{"n_layer": 10, "d_model": 160, "n_head": 5, "n_kv_head": 5, "head_dim": 32, "d_mlp": 640, "vocab_size": 4096, "activation": "tanh_gelu", "norm": "layernorm", "norm_place": "pre", "norm_eps": 1e-05, "positions": "learned", "qk_norm": false, "attn_scale": 0.177, "bias": "all", "tie_embeddings": true, "parallel_block": false, "init": "normal", "init_std_qkv": 0.0395, "init_std_o": 0.00885, "init_std_up": 0.0395, "init_std_down": 0.00885, "init_out_by_depth": true, "optimizer": "muon_variant", "lr": 0.00747, "lr_mult_o": 1.5, "beta1": 0.95, "lr_head": 0.00561, "grad_clip": 1.0, "warmup_steps": 200, "schedule": "wsd", "decay_fraction": 0.683, "decay_shape": "linear", "final_lr_fraction": 0.0, "batch_tokens": 8192, "seq_len": 256, "doc_mask": true, "train_tokens": 115500000, "steps": 14100, "dataset": "wikipedia_en"}
MLP neurons of a small language model. Each row is named by its layer, matrix (up: input weights) and neuron, and shows model dimensions 0-159. Each number is 500 + 25 x the weight over its row's rms, rounded and kept within 0 to 999. Numbers have three digits each.
After each neuron's rows, "fires on" lists the tokens most often at its 100 highest values on Wikipedia text that the model never trained on. A number after a token or word is its count.

L2.up286:487500503488497481507508477473519481500520552520512492515525516483524495508497508511480474481505524468484498486538503488518539467472470466485524510502500514473572454415504521522473490522488498532504480474516545474488522487473503537490474480482485472516530502470514524479519483485485505486529535483525483539503531482493507481502511512528498535497511564478500487481447463514549523487500514516526503524502538441517507510502485522522504483450524490522532500470515454525530506503442443
fires on: "In" 36, "re" 16, "arm" 9, "por" 8, "ar" 5, "all" 5

L4.up32:476504498476515478519521473524504494482528535501507507469489504478525523478495516459474473560536482526510510500488484488508512511504551548510458481547507496514456506476474456517482531488510501511453495531537485493529491516479523499548463517497474513483451516520507485492464471475496506465511493518557522468471503480525507546487460501541516508509494548516483500539425465534502525521511477505528476485514485493517497492491482525491518498466503506521497506467456447508510508471527442
fires on: "ult" 15, "ility" 13, "ire" 9, "ment" 8, "ene" 6

L2.up177:498491543485538501471522531494505472478486503528494506486499498528488494470518505521479489510476509490463533508459511519468476516489543473516481473549489509499496525493505558518473475492458440520498436475537470488492508524491495476504465475475496520503513440542501516451461514467530486497535510522493471500501534511475470507503529497522510461465519553515465509441508528503537519478495483509510530487478567499470526516488506515498530481508517469499517512507527510483530565496515492
fires on: " dep" 22, "sh" 19, " Sw" 9, " Dep" 6

L4.up418:466529484527495476494547505485497487501523492451512504457515518522489466482471501473508496456491494468478455446525495438476517502512465468522497471530520525428508459546500478552514427476489527535509491490516506537490511482502516528524539515484529499508498528504489509483500481539500513455456502507481465524551488472523484450503498519493498494555518496507513508505503540509540466497483525533524517521497474500500515502488485524493514499470521545489465521526523501484489514513512489
fires on: " g" 33, " reg" 24, " spec" 8, "az" 6, " G" 4

L2.up565:473539512480477483461477552506526505514492518495482487472500490522468512494515528496484501517491491488507513513482512468468507493493482579559533495543467506486499492489493504491514527536503506543501481494508507484496526525493483486520475529510484489500532483498477504493501506478540558505532503487517454482480454521483496523508488502504458525548534534505524521502455420536519541449495494533501524531474507501504517456539506501477498507493438475454457500465486493464491476520517516
fires on: "ly" 22, "ially" 17, "ently" 13, "ually" 10, "ically" 9, "ively" 8

L2.up65:516498500531512485466480497445505515485540531515486473483498495492474477499533519499469454480542489514526433489518498508496502513495464540494508531446466475506481495443475521518511457432520512557475483499512478464520517510479535491497511557514508541533547492539471535458520477505477502508486504522522514469487502461537476516539516510490491511469495514511511507489470503515504530478510463472486510534494493529519491521470463516481474522530512508514491490553462514513509517480530497
fires on: "." 64, " \"" 9, " ." 6, " Th" 5, "-" 5

L4.up599:525501501479536513489506507526488523507479560498508453503498488519519531508510492499487482492532517531493490473514567500528496492465504510503509493520539514494496542449466481505547497505500460524528491486464486431470500524503508521486516485472499473531508482481529521483458525496481503509491477487499471472543473484490512489511488500466492496469515450480433468460489548538478529523485502482512550506487534445499534503536530492470498499536494515513484503501513513522435525494555487
fires on: "w" 35, "he" 14, "p" 12, "m" 7, "we" 5, " and" 4

L3.up208:546510485502476474498490532523507478511517492501515547456544498481464513483488483524504481463508509502499496510517457525530487488508414519526502527481487529495503510560528545506522425531541533476502467521524459500480486484515507516498488499513500478463511532466472524467467511490523561513505495508494521497498455532500517479499528493502508498484453463495503467465457512488527531536507528493488488502493510508501475526537511513479469468502494524445524517499501515464484548521483517
fires on: "2" 35, "6" 13, "4" 10, "3" 10, "5" 9, "1" 8

L3.up544:488524555498491512477491549485498493463432506504482461474487474492508539501479527490503466468520510471524522521550518539521522494500529498571463523500520508521472512517498511490492508518456452510503509485506491504452534458519507460497510515461477509512523496535526535509473537506494483501474489463481508516496503491471495547493491518464524489472505542434506529512505508498492504524512482488509494482454497477511517533485533470458526495486465467506479486514548506526504489530553466
fires on: " of" 17, " and" 11, " comp" 9, " br" 9, " conn" 7, " coll" 5

L3.up618:506479521452501537451514443516457514495484470504487476477512447520497459471489552497498457551524480476515498481493479539510512491489506531480487489531538544508512461524494472485567508538492495500511489449510478501523478493493498514497513463540489486539511515514539504541493496484471550542505510529494549524490499496536519486478470531485489483484498493477502525509481513472503531501529468485500503505530508445518483491512482507548488525513461499522481507493476475445527466495521521
fires on: "s" 35, " X" 19, "ol" 8, "d" 4

L4.up423:519509464479525511444491516485530503480468461500500459529521471485524501502513544488512435473498503524540525464549497479519522519492487475512475501521503499475522549451476463454497485512475486506548541500506497502468498481514507477505460488528522505450488472528523524489526525553510535534498488506497523485497512468526514486509502543488481485521543523541520501482449512504482512513477466521542512506448511512516498482494541457493493493535496513484462483491514458519509549514492482
fires on: "n" 14, "l" 11, "e" 11, " as" 11, "r" 7, "u" 7

L4.up587:485521508523460521502501462510513476506464505538492504508500519483485501484518491517513476485535474497485472506505489498565492502511471525498499445534537500518470517522467531523462543495514456522500495523489501493520511552494478554482527487525519530501502491496521528462466492486414499526512476525519496549479498460460484489492508461495489519498512484468483519494496518506557500481517492519497463473493546530499503493476451502527442490514519521551484467455466515499473530505530515
fires on: "ed" 16, "ound" 15, "il" 8, "ording" 6, "ilt" 5, "ollowing" 5

L2.up212:476475503476493464500494496513491472501497491505504447508496518485476474498504513504523489489492531539524497536503473561525470510537544487514497480489487483502487452482464544527467486492503506486468463535504498465505516516497515475536483515499497517473507454491505499515540509453494484553518520491491549543545510476514499498472541535495512513520469487515475537520513476503550485488529489504535489442468474470525465481550475513482470546495541515503452448515500528492468488504506540
fires on: " U" 40, "ro" 19, "U" 8, " ref" 4

L3.up238:469498500513468513482523469492482486531507495496508561507513488499539476489505455469461527503490482468498526494468514488472475483508457474497490478479467515536518480502485485522522496475519496514505495460469495516514533494451509512465501473509475500510499494481478526522597511479497536490451517493492517502549513498472548467461557482497506504445489521520520528500475500489531471491551490524499553504556465493498499503520547526532529473496515480500532534475489496502501500476520530
fires on: "et" 19, "ow" 17, "\n" 9, "ing" 7, "ant" 6, "ew" 6

L3.up584:526482519531473536516488531528540489508467506499536453467550514485544510509505528490548493510514432468509546533508482449495491502476482510539455504496499523489505523463519441515508488496506484513516489483528547506481507496502540459528466488523481516477498506470512527444461504553524510499500518500491476515462480472443521507498502467441514470476503491492515474511480483497484493506478475528503482480490486478518535526512530480494501526489528481507505572511517513483491500489525495
fires on: " &" 16, "if" 10, " and" 10, " de" 8, "ace" 7, " of" 6

L3.up472:535484515493458498487505514502470516433525538536520498508475508488533506480503434458504455476499523481517509487510453533499474499485460509504573484514503504499481468527496472517514521496483518485551483499524500512470541470532522467538495496482517496520490494498481485519501510466508497513467434473497496463527472544523475529493498516509527441521495498512504485502511479527530526530475509506504480470520530471519512527444538480489522464481482526489514528511542506494487495501543459
fires on: "." 28, "ac" 12, "p" 6, " P" 6, "f" 4

L4.up174:515544523532456465559484522499491511448508503500485490556485511484490513502507506494494468537493503562496497501500484525529485498443466497494511507498509489490493421509513489519480498524516494484455462546514482450505452519532525538460501502468502512498504480529530492527520490511483502467536563496499538514514517523504513479474485531500515499497502523478497509508479445524470484489463500501522469476472517520527497486476494445479500522527512465460488516450522514538499499512528516
fires on: " with" 20, "A" 16, " at" 12, "st" 8, "d" 7, "at" 5

L4.up577:494524473525504546502495519501505474479524473528487521482477497492502482501539508472465501523523498504455491498536482482492466499511477515479475468528479535468486515527496509530490478528523552519463487493510503537462512486480452506504492504514533481465512530463524490484554507501484536517497471518521525485498470487516446499504513503498510502541512502471462508511520497510490515564569530534472501513478505528521508479513553490521469479539482515491526507482425481509470433507453501
fires on: "ab" 25, "on" 13, "en" 13, "é" 4, "orn" 4, "z" 4

L4.up37:470507489477496511478488501456511506448492492529514538494439481539537508542521526540511526513487478512511460535490466502505492512495481491507503491467481494509495552497526491505513524541479502446462476503503511524504488478496489526498499471505548484512534531520462445518499498510541533502478479494510494528480494485473488480488572492475498524471462480529497522501483524491516497560511476509515486479544544498472445466521479490475507525480502502468553551483510498557506521488487491
fires on: " bl" 25, "-" 11, " out" 9, " set" 6, " cross" 4

L4.up247:551480513464496505504518498524469493529467504515485472487515456542477462539464510493503506457464494487475480461518548480506505556481486513469534503480513469504484501466470450545476527519516457511491511516528533439520550527478514484513517472451478509506478498517535519509509535469515501479483503498482514450505478511472500479486503463489495544454508494494501465470498546519513481525533486499543502514505524543513510498530491511498535525514508537517491470503487514565493500482502491
fires on: "-" 27, "w" 18, "c" 7, " and" 6, "qu" 5

L3.up61:523510503477520487519493475467544470456492517519529494522460467486473518493509506486495479506502490486532472497527487482484491514519476510508502524539461514505554470465529457502487509535460470484549482470506507533447463501518506526474494508473493503511504503497506482517519499482497530485515488469487492520518508512499464534452542500518491478441509454493450508480453510536534517555496499506514466500478536446487506501453504541496493467527504508520520543500539550469517528533513529
fires on: " Bar" 14, " det" 12, " pat" 12, " Pat" 9, " ar" 8, " mus" 5

L2.up385:519506450479486532460529503501535494514520460492491491523587487524465525499532519508520515478481438460474466473509453490485500498451484493470454511485515493485504504545487512511488479479517486522533510493469499525496549485485473464507487522493532531479503524476529488548548512473498531505541495492470524503484490502470501490499516522508473500503513482529473485457489514494531459493473483486508512494507470527513528527492524503507499519506508502521554467482517571481450483506516542
fires on: "ol" 25, "et" 10, "ec" 6, "og" 6, "isc" 6, "om" 6

L3.up496:502506515481479490501496487504445518502482497506490480512496490504497483534518492485477510504511574461458460500493466553488518540565562490524503473478475499492499500517478510502494504471523502475463446485519475497487478486501502537505500519515493539524504450474458513477474527529519558491516556513455478526505456503519526503508496517527541518493448485500487551509463513489517536508507525517475479492506518480484482540511482505436483473519529494532519469519475513504481512513515469
fires on: " high" 21, " comp" 16, " High" 15, " broad" 11, " public" 7, " trans" 7

L4.up257:516508524489519511468526505491521492482496452466532514540510465545530504504469492469485448489522530466454523464530518452534489502510498453517514499526464506516494535510473512455466483442474466508515490494495512495523447532481472497504476499508498513545514505499473528519518499555468484504492511492482516505518564532474485501491501513470513502506497535528509523481492487503535490512512503557519529466467477533517494507479532489538494471460472528540547469512490458515497498511487475
fires on: "e" 38, "in" 15, "n" 6, "el" 6

L3.up529:470505475508511521453531496480476484445504469513511521546516452509495505528511464521510500498553513492512519489493503462449531538497529514493535493495497496479507496496506502485475492517481519515491509499471493516474496488498505479471493512470509489540525502525502477556501466457529520523523455515458526507505465477547503523486479502537511545502469530472508522459465501535502528580480533506504529470484509563480495490471463490514518473500485449492551531485506501516465485478507478
fires on: " K" 35, "ap" 12, "ak" 11, " H" 11, "ok" 6, "u" 5

L2.up281:473484497461476516474498496529505486513496519564496486547502514534518515530470470474539471500494509507471495481556519514525524531508510521538502479518538521486505525547503491489507463496528459475456473500509483510527482517514477480480485505508496491520559464552507512509502541464506426486526497453509534536484496435485499475482503497508531482520484469481485517474490482505515446513482504544503492465470507506491496515522526511510498509481502506472488480452499516515439528545486496
fires on: "s" 31, " E" 19, "r" 15, " to" 7, "t" 6

L4.up71:526553512533492508534485517487481466510506477529502499489507569499476505447486510507486492466520493522505531513513520497485471530451519493528555459505471499497502515488482452481496521548523473524484482476527458492470503474551425486492522500480522518510461476551500486485540482501498496492469490467490506487510477486504460543470528497533534546501494513490536535516480491499491514503544515504497485488485519509465476537503497537540467471461524519481488474492493482510522482536497460
fires on: "°" 22, "′" 16, " " 13, "age" 7, " #" 5, "." 4

L3.up44:513505489471514529461474489481489514473481497519520517507521474483530513510485501506532499489483482479474519469490516524500514495524537502469540497517495490478491466530489499494484501528511543496470533502535506491467509521458471525494480512526433502487469512532510497474507478498554498490438485523522504513461531518501495513509516495558552454497521532490449450524507534477508479530506522575526516507467465479500481501499494508481476510513477500456461495474550518507477493477574495
fires on: " b" 22, " /" 13, " g" 12, " ft" 10, " located" 4

L2.up228:514439525458507466503479536440499492469536479481547535475505501512509499474522488461523463503527528532515488496507492469510486502522534495508475479484501540518526528476540466526488485518485500494497531506503453532479517468472477514550496514496477479514495498481511503522471498500488525517467497472490489510541468558506518532471491520488436494523476501520504495515489473543522477502516474496522527471520496518507469468513513497476520442479487512551546513521476532501530536538462473
fires on: "c" 22, " sc" 15, " pro" 13, " Z" 12, " Sc" 10, "p" 6

L4.up458:495499499532516529523513545445438465510498478463535508534471456514488531451458496499535503538523459490500482495489494506462500469508422537462526462498502521503481507542518475504522470472524495485467508473514481485506481502486485502495501513505511535526518547498455526501512492522538516465504513533488524487506521519525480537497503530526481491515524484511502471544498488470560489501508467552514539468525476513526497499488498492480484471507488509511484495496449477494460487502489543
fires on: " g" 26, "ag" 17, " G" 13, ":" 11, "g" 9, "ine" 7

L4.up613:459484511501495546472503550497512519476526509466510533482516518478488522502445514486477469479505511521493493517455496505523538506462481513505466499525495507507540507472491496500499489526494520492470502471554466498509510547490481537506485414490509511496475488542482451540541530415531517464487552504499532577495477506501489499494498460538492462476501501513475489491505493514498531474476495519504471485498515509477483485534539502483482485480495493496521515491472524502503532518532515
fires on: "em" 17, "j" 10, "ol" 10, "s" 8, "p" 7, "st" 6

L4.up273:486480460515552492497468509559474500537483519476511557491511496497490462448475465480477455517531504513499515516521511471488510492479553519494512532532492500513514490456527512480478491484497468445511442508568481479516509485470495517526490520507480456532522506542486488482514487460495494511517488475517467529526502489466487500515510451513496519479545519479510470515464472520462530577503534488515460479474505526490516514498530517483504509511510505535497495487481480510492490542510520
fires on: "ire" 13, "ity" 13, "erv" 10, "um" 8, "ult" 7, "ice" 7

L3.up639:510514527496510511452466475516434492499491490490500508498536474489534444521501491498459510477528471500502504518509470495491459500498503540468467531506497523500487521497485507506514504483527493573497464516544491486500521521488478509532496486516511478473489524516528490491496534483475517563479493498467490472507469503509495448490455467479495524476481520525497471472543557490468562512493495500509492477541532526469504477471532534514505482507527511479507502555540511490490522474562459
fires on: " " 23, ":" 16, "c" 9, "h" 8, "-" 8, "==" 6

L2.up80:510493514497516447461469502524551505520480502495498494494530494533489484459508540485449505525495484540576508484504473497453497525467482505504510466498472488497521497461480498495506474491464477522518492523497477499463522487487532488486501519493499497499547497534495482533508541495495521485504457533470508493441491449487479524476508475473546551505543517539517473510508530493495564461500485507529555496495508527483470458532485482534499508464499534526510506504476517519489516480539497
fires on: "." 92

L4.up421:473493491514504508483558544496490476421505465474509509517534533540530493506498498482521474498551507511465500499482545529475533512482506519534498505482465554540487491508517486498471504504491525491513528506505460500459489498450482477469483518483474484488508471483460531481518506464481546478451511514486506536498489513508492460474502534483509511488499542463455487543490506540535483520462518569493496471476482471527505542527493484523491492528476503516513509535479527484462503494494509
fires on: "ok" 18, "ap" 13, " P" 13, " K" 11, "ag" 7

L2.up495:546516495545505485473533534500473485497487506526492495485530503512450460506517503538484462500568477474499467500511487529493463477514530525528503517503481482490529525470489508465523529499492526523518530516497490485492471458547515483485480502483488506549477471533457528451498511463493514521474541506533488474484497533477494453534528471501525534495473516500533489486528498557550486510461496504462521492518509522411526513476494499496489496511478506480496510474501466513519508502518469
fires on: "-" 49, " |" 16, " —" 9, "." 6

L2.up622:501489505516506518460520495499516469529508489497522504517516533492534483514464551532502480526491563488483477515506514484499525478547506519518500504493529514485537447466502508501516498484509481502494495458511498493486455462460489549531457498516463513523472501473499511456502530525505537471475521499497516532523485533506529487534525487536529510504497521475509476516500482513489536465440458494479499472469537485485450471524474543492501524521489503469511449493489448506478542552452483
fires on: " in" 21, "re" 18, "in" 16, " \"" 14, "ar" 10

L3.up173:511503547495513486478488473487520489481546519506503506544512471505491551485524481521527489495481491454530473481501474446475506515473480474510529493478520514545438534452493481470505480519528463497499502493490465497477472491488471484537500525496507531548498502492521515513472520511491525463458488468475523511528511524487520510472500492451503482553527499453479568538502476522486519487501499478491482522518526488501517472542527551473504476490528509489459524516474546543524513511494466
fires on: " Sc" 28, " of" 12, "C" 9, " sc" 8, " Rec" 7, "isc" 7

L4.up343:488495501500523501508512562488508484511522491507533443470515470542525510489543505518479470498461473497511530470527507500460487534494491466503486547510483498450477517530492473506548450471487499484527504487512501463475495514463510501514505519466524488504560503477517499498464506472524443517465454537523546499562492533493455458515541524495508479516486502462464496480505531496464519456499505519517521536493492496517517518481502521497488564463536510486499510517507512498496514528494502
fires on: "he" 21, "l" 21, "r" 13, "w" 8

L3.up52:483534515533498522513491493493484518504461546509532446514558514539449504489477552493484503515513508496509480544541507455504477528491505519483491510511500480468502466497469502519494540486458505507540486498496528499475528478564525488509479500454478511511528473481504466512481492536462479501535494496513489488530513551457503488481508469476531458514496529482490517534504469515529445494466453493516459475523546471526475494500508487514513479471527507482498473498510522483492503477554538
fires on: "," 60, " and" 37

L3.up405:483496485462495504511558523509474492511512513515502511479517502553490490524485468478478495501474499505491484519504530469504486478476495514491495514457487467532515506482463475525541514473479477520488490455504507551485531490505505456483495491489455502469527477509483513554508504446506490474479495490448536494533484505526534430477487519458477477553484526480542534515487514498509487500523510538502506510549484450551511521490516485526481521552538483516490502445474529482518540488516503
fires on: "-" 70, "\n" 21, "==" 9

L2.up593:498515473498514529535485523522530510513511514558522454505526504520523537487528476513476513522493461519492479542518532480495509517525478470500511517580451488501506495519477427466540526478505513492546484515502550481482504499499512462464494492504490504466467489464496526511506518504518500479504515521495474503544480530475501438506488496450519509511505505497510491519484507517490443502443481530498517485503505519492534546530464482519482481484515512498502491448472482465455468511481531
fires on: "'" 30, " and" 9, "," 7, " &" 4, " Mc" 4, "ov" 4

L3.up152:496490520503511512470457520477464507461528472514489504482463497518512490492514499476489494509514495500470495502510489464500494531523502527544502492518512527464476513523522512490532497476499517481454456473496490507508496515486489530483450425447487483476543558532484530593487496510524493522492522477533513507566513489499504503471520509497486501495526447487526510461471517515452545517476495507499528473480532504489497506492501523477528501509504493480492451536479493579504504512495495
fires on: "L" 20, "B" 15, "b" 14, "l" 8, "Z" 7, "f" 6

L2.up370:461508523490477530475507505480531467480490485512489472495501504491540558497525523477507521528511507517519528476465509517476520531529473485468482517507469535522506491528495514492514496477493522511490510525469494502454569491476499505515517483534518458466479508518472446501562533500489553488493479520474479530453506498499435504476493530484512473519539525505493526498479449488488489462516521490525557527516483498528523495459507473552487509521477474503480508514516471486453486510456473
fires on: "T" 20, "s" 12, "C" 11, "S" 10, "O" 5, "A" 5

L4.up169:507518521525468484490518482468495517513511486496529525517490464505488522494498548520486441552537513475524491468509477517467477471518468490461529490504514539517509515500497496508486499544492493485504538507520519483464457512495507519492468521547539523484495546479519507512486588426473539494534505503494521535458497481451471480518471495475541535478514477490506479440486524505484501483504495496497510542500490479506488495526494528507475498500510514524519436522497460482472494491477526
fires on: "c" 57, "m" 14, "ed" 9, "d" 5, "ol" 4, "r" 4

L3.up526:501516507521495502509522493529456512521517534502532442445497480525435481488513547518512472546487491483528480512519508471480508488468488472491496515542499509499434493498480483467532527503563522513532471507522494508447490494496485514505485510460475534497476471477476507511513492563496510515479529511497494489531544539452526526469505470486523477456495508481496511522490533554518476487529509483513506494476477520507541483510524452544462479476492531502499518533501518505508466509504497
fires on: " and" 46, " &" 23, " or" 11, "-" 5

L2.up239:470548534498465455457512490489487528553474524493477517498507511532498477509524538492468508497492476483505495515556484493447516491523471526504502519492509493536514507497506450482469471494509497536491481554562488503455498463568541488508492506519514499491500481524496543445498535477511521518498489521505481520458533501500502466467500528492512541513500497472492481503507541525519542493493475463462510501495498529458502492437493470506467465500471547493512487483490490525504529502475485
fires on: "." 38, " their" 10, " new" 6, " its" 6, " than" 4

L3.up534:490507513494498537463473536495499438497515521512470526465494504532542503467509516457487505462482498470477512520481477498485502530487524526541541528479514480456514474522517501545508533502528472508480495491514479527472479473520519513469477488498522486473535495532526502507531504496496479505499492470508521480519456513515554487468477444565533535494538494476480504448539510515480530527474507485513484491513492484491525441511487488459511523462549480483503522498482491501504525452499555
fires on: "c" 17, "ill" 10, "l" 10, "b" 8, "ag" 7, "li" 6

L3.up78:485520534520457545520503514548488541487515468469468510464470520496412465500490518506480524499528549477475479515515507434471503514481483499471517488504510482516475460470500484500496509511473499475576503500503510497495475472562491515526493508487498515543508498494480494515523454487514496479513535473513507521485476538515520529466514511447543479502461476490493532480509491484497512516526461527503518555479514473485499554480519514530507493532494499507494520500494479490499552509484508
fires on: " ent" 27, "ur" 19, " Har" 18, " qual" 5

L3.up459:446488522473517447474515499477522480505516523539515487470507515520532509540510458544544476498534503487507502502504517487483494512484499510533483481518533484530521502490493505505500538469470523471482495469486487500530517560516499519506534473539501542483512523492509490503494555504494481505498517488440527477479509442481447471503488524498490495466503488517477481450455503532489482483461523491509520549469524476495498514535572490517448483523492482465523469500467505520486522492476539
fires on: "m" 31, "s" 14, "t" 11, "re" 8, " Fort" 8

L2.up144:464531480500468470485547529479497499486452511498547516517467538532483461505494539491491524572471499491512504505474532473498455491511456517474495499483511458485524513512536466481506526508439490554489449490528477511491485515527487514495508496478521578499530456470503485517495511465507476513508476523483534501500487521472467511480515472522480509464486497513520527499472530498549495516529503480494517524498483494502481504529482510481519550495440533486502521484504502497523514512447497
fires on: " back" 15, " set" 11, " down" 11, " up" 8, " out" 6, " early" 6

L3.up408:460535511532485503496497485491526497503520526491469508537538465486484506488501546496520479483473541487513512500495458491470515506519503489477474453493478539465539489509490479522529520512495471516508517453478494471466526514486502528514492495490509480507433533502484523527517506520478495515495481510514522476473511522510450563467488504497497512526520546525506492483518451515478474542479481425499487494507548530515523536495542501533442471461531514495449503490496498500482463499550489
fires on: "E" 15, "A" 8, "S" 7, "I" 7, "N" 7, "W" 7

L3.up448:490484501495489530463508551537432495508489553472547474502458505482463520509501496508482484512471525462542532490489480479515487518511517510488513497480521505498494488528532499510510480507501519532530513504473477544519476527476497478515513470514513501469517561446511483516542507500526508474499533458484534481502471474469494494473524476499565524479498430517549535520495488476492543488527506530494487486493503453499507532489487502494475443527525481522520507527496500449465497513484505
fires on: " r" 41, " Total" 7, " re" 7, " Time" 6, "ensity" 6, "s" 6

L3.up626:512526534514511531501480460487471489499475528529508479532549515484487509462523517534452492518515510501508445514499476479481482529510473494540472475492493509486507489536515497488496500496458487492511462527492521519500527512549528523519436495468497505492509518518500520491513527488484501519537505468510480477523518551439514522464480522535513475500502503476506540531493495486544433510443486502528504453497544479507508473500506468519502494454511467501489518539452471483473470545524518
fires on: " |" 69, ";" 12, " and" 11, " or" 5

L4.up424:471492484546509492501492473506528532494465495492534504546498487500506489533566497481484498509502480537513504496478463496510483524545522522516455490442449530538490467503527501487492521515560470476498512512521495474484487511469498504501477562485457493466503499529485459537511498513520507495476488514478495483509520481459531491560489439513479500538544497506490505511495524480488514513485524510500545488506497498456508502455496489508472443495524528527487507436514466528506501490516453
fires on: "er" 28, "her" 10, "red" 6, "gr" 5, "ab" 4, "ars" 4

L4.up564:459538527489503545555513461498480481474494545499531480502487502500522542499482500547525476481511476526482487516473509520498503455521472535487497488556500475507505499492514450484490493507531498498499522467517491477542512488490479532536499502464532489499479504554466478455526510465474508501442468506497512511473553486519510557475471489546501478480508518478485496529464501499480521482475516517502529543471549472467504477477506553502474522490481521486478479474476521544478512483507494
fires on: " st" 27, " /" 19, " ft" 10, " on" 9, ":" 7, " l" 7

L3.up341:507546551512473523483492517469516532512519479481469498492575503502484521465529464486492472499506524501483479519483519536445484512518496469473465519520511484479457506532489504496476522512498527533522458518494486501476513497512504561517530437490505482526454504503477507454495524495534499528480491472488490497445489517466502524517479500482494495487543537492460526514442476474506512479492481510512544467542533480489500524511504477499513502481498549495533536526483483512470486559514503
fires on: "T" 24, "S" 15, "F" 9, "N" 9, "A" 8, "D" 6

L3.up148:458535507468518542500508506524492462510527494474521492489548468504468512478509529495496488481492464521510453511519504505518521483522479515497528487506473500501503454547470520523518454498520524512511497457529538441482516487524446494546464480498494486500489491507477487467537495514534544478483570523492525501498493532520518472471506515494491456490466507475491450508495445504555512537509501468520507546495500535494499547486502477453492470516480483505524531496497511502511504471487548
fires on: " be" 30, "st" 10, "9" 9, "1" 8, "3" 7, "0" 6

L3.up422:519493512477490485489523471502464517496499517525552505475481466489460521503521463510511482497473485500470512501478504503538547468488497504523462484506524484520470477452507485518561525529449497489483520499524508455485501493523535517469498514488438518499514473488538484524500500497489433483555504465489489527506545503476512532531521478533479487537516516486522506507478498496482528506503486559542490485452489470519504497536473541481481502478505469522514501515494475508439503564529493
fires on: "p" 35, " and" 17, "re" 4, " he" 4

L3.up15:531566514498435489542493526503468527481535527478484484477467499428487529498484534504516480506540492550438504514498523471513527472513472478473550511461460521496475516464494525513534497502520520500487529502509496502475475526505525526462538506527496510488461534506511509509531547460501535502507515504467511477498503480477500514501438527495520512515471528526498487448479482497519484559495459470506461524508523482501486492484488491479469497494458485518499524503522493510492512493524498
fires on: "st" 38, "g" 10, "d" 7, "ct" 5, " acc" 4, " st" 4

L3.up47:481515523505504488469506550420465496513543514495491494501510515478503452473497502500469473486548468512513472510513478548505515515544537478538475514508535502502539528486505503510549442528503439519477492470477509470491522511456495548516484495489487521545504467477520497531503550484489568518492513504484489495495476489514531498488492459513496487490506486496514500484505489500502520477501482503519498486533511501492519449543528505490497457497496549499467523507481502456492476455559509
fires on: "l" 27, "m" 18, "r" 14, "p" 10, "st" 9, "erm" 8

L2.up296:511496473452500495465498544472528482507499482470493548473508551497502487491528526461481479522524462485567475484512510495509476511525509465481552537509504512496486499503487522496489428486468487498519527495506520478464542496437523507484465514530476504505490502535479518471509499509558541516531515495520535475493492451525530463506498478476497542455479488513478498536528512501504516482532468545480498507497497529457516500491476483479501537466497516537472526511498525514518478510489456
fires on: "." 44, ":" 17, ";" 12, "," 12, " (" 8

L3.up117:543482509504515500420491499493501504502490511512513446505523491563485526505490517508494465497550490516563503534578509506508477498478455487509515523519497506503496479530508522529496520480520497523539504527534499524463485506536537489505496462496495450506458480505508482515487504542460519500484495472484527485524554494466496471478479482475459480510498486447476529508504471492511485499476478475517491459463539520504518493465487469502516477507484483494508446515502557529488510495533518
fires on: " the" 36, "s" 21, " and" 17, "," 9, "'" 5, " h" 4

L4.up301:542494527516517496483509504497485536502514510508524506471511482489498487489542512482489463527544496505481512523509446502486503482460480495469464488486554504495472513457467504478480474523477519535532520528485529459499488478465524527499513521495465508556544505513504447546501480477465486502505472508561533469470493495523486551497490474460475545502463556499524489466477492537479519517512491490475534504528545479471475510514510516483492514466490497513474463509502486534517477477549470
fires on: "m" 16, "-" 16, "." 16, "od" 13, "+" 8

L2.up243:502505511478512518470498503452477531505517521513462497478529473507541481473542527470530513537483512477470475551507477536454508516457471504501489501505485533479490494527508515498523492494510472499522474556476522470516518558495501571506527471450518472477471496480458501500540511495500475485514466516483520508477470496458497508512525495513494559525468518493450485507500462479455495485521522494504511489507520485511543492503519509494453492536508496494499541489538535485545452515462502
fires on: "E" 17, "A" 12, "Z" 12, "T" 10, "B" 8, "ER" 7

L3.up211:525524514513520492495533511471453509476477516502512492468504487514483490520519563496486526478477506483489491460480477492491497521464504493490516488512485494521490528504483533473469483541436505484448499430483522484500502485476521483511514514472527577503502515497483475531487517498484514509506508529531528499454519523460514481482546532470525536497482505548496493555493514489483491505481482537560479479499517525489485486453498516453505551505519518468544491503487512565523518485485506
fires on: "-" 25, " bl" 18, " lo" 10, "l" 9, " en" 8, "og" 6

L4.up581:430507535508459494495517515486521482494497490471516504527534541490499527525514499497461494525517517503431497510471475469527478485526491491431522504520520480489525493493476487455529483473468518477504501473526506508509494467498466496504526494498524535478465491480465514489502548504530555527598488485510522531526528506520499514490512484520536505483452510518536525514503495511519468476450485487501490498537543458509530503521469495490474524515473476522519499509477509494452499487503517
fires on: " in" 29, " ex" 13, " trans" 10, " Pro" 9, "in" 8, "ower" 6

L3.up593:498518538528486484484485524509504540512532522477513542458474513506506532464486509509523494457505523526469468539476477454469522449478514552503464481468455518487500510540479478490488518524528478502464496495480486466481517511495490483480494468513496502506551493528477509484493512504519511554451501480510495503456469485506489522516537480494525486501529527483525506501476481515464479455550502501566546527528496451502542485494530440493498491544497500522478505490529489515524518508510468
fires on: "ly" 13, "." 12, "ively" 8, "F" 8, "ially" 6, "ra" 4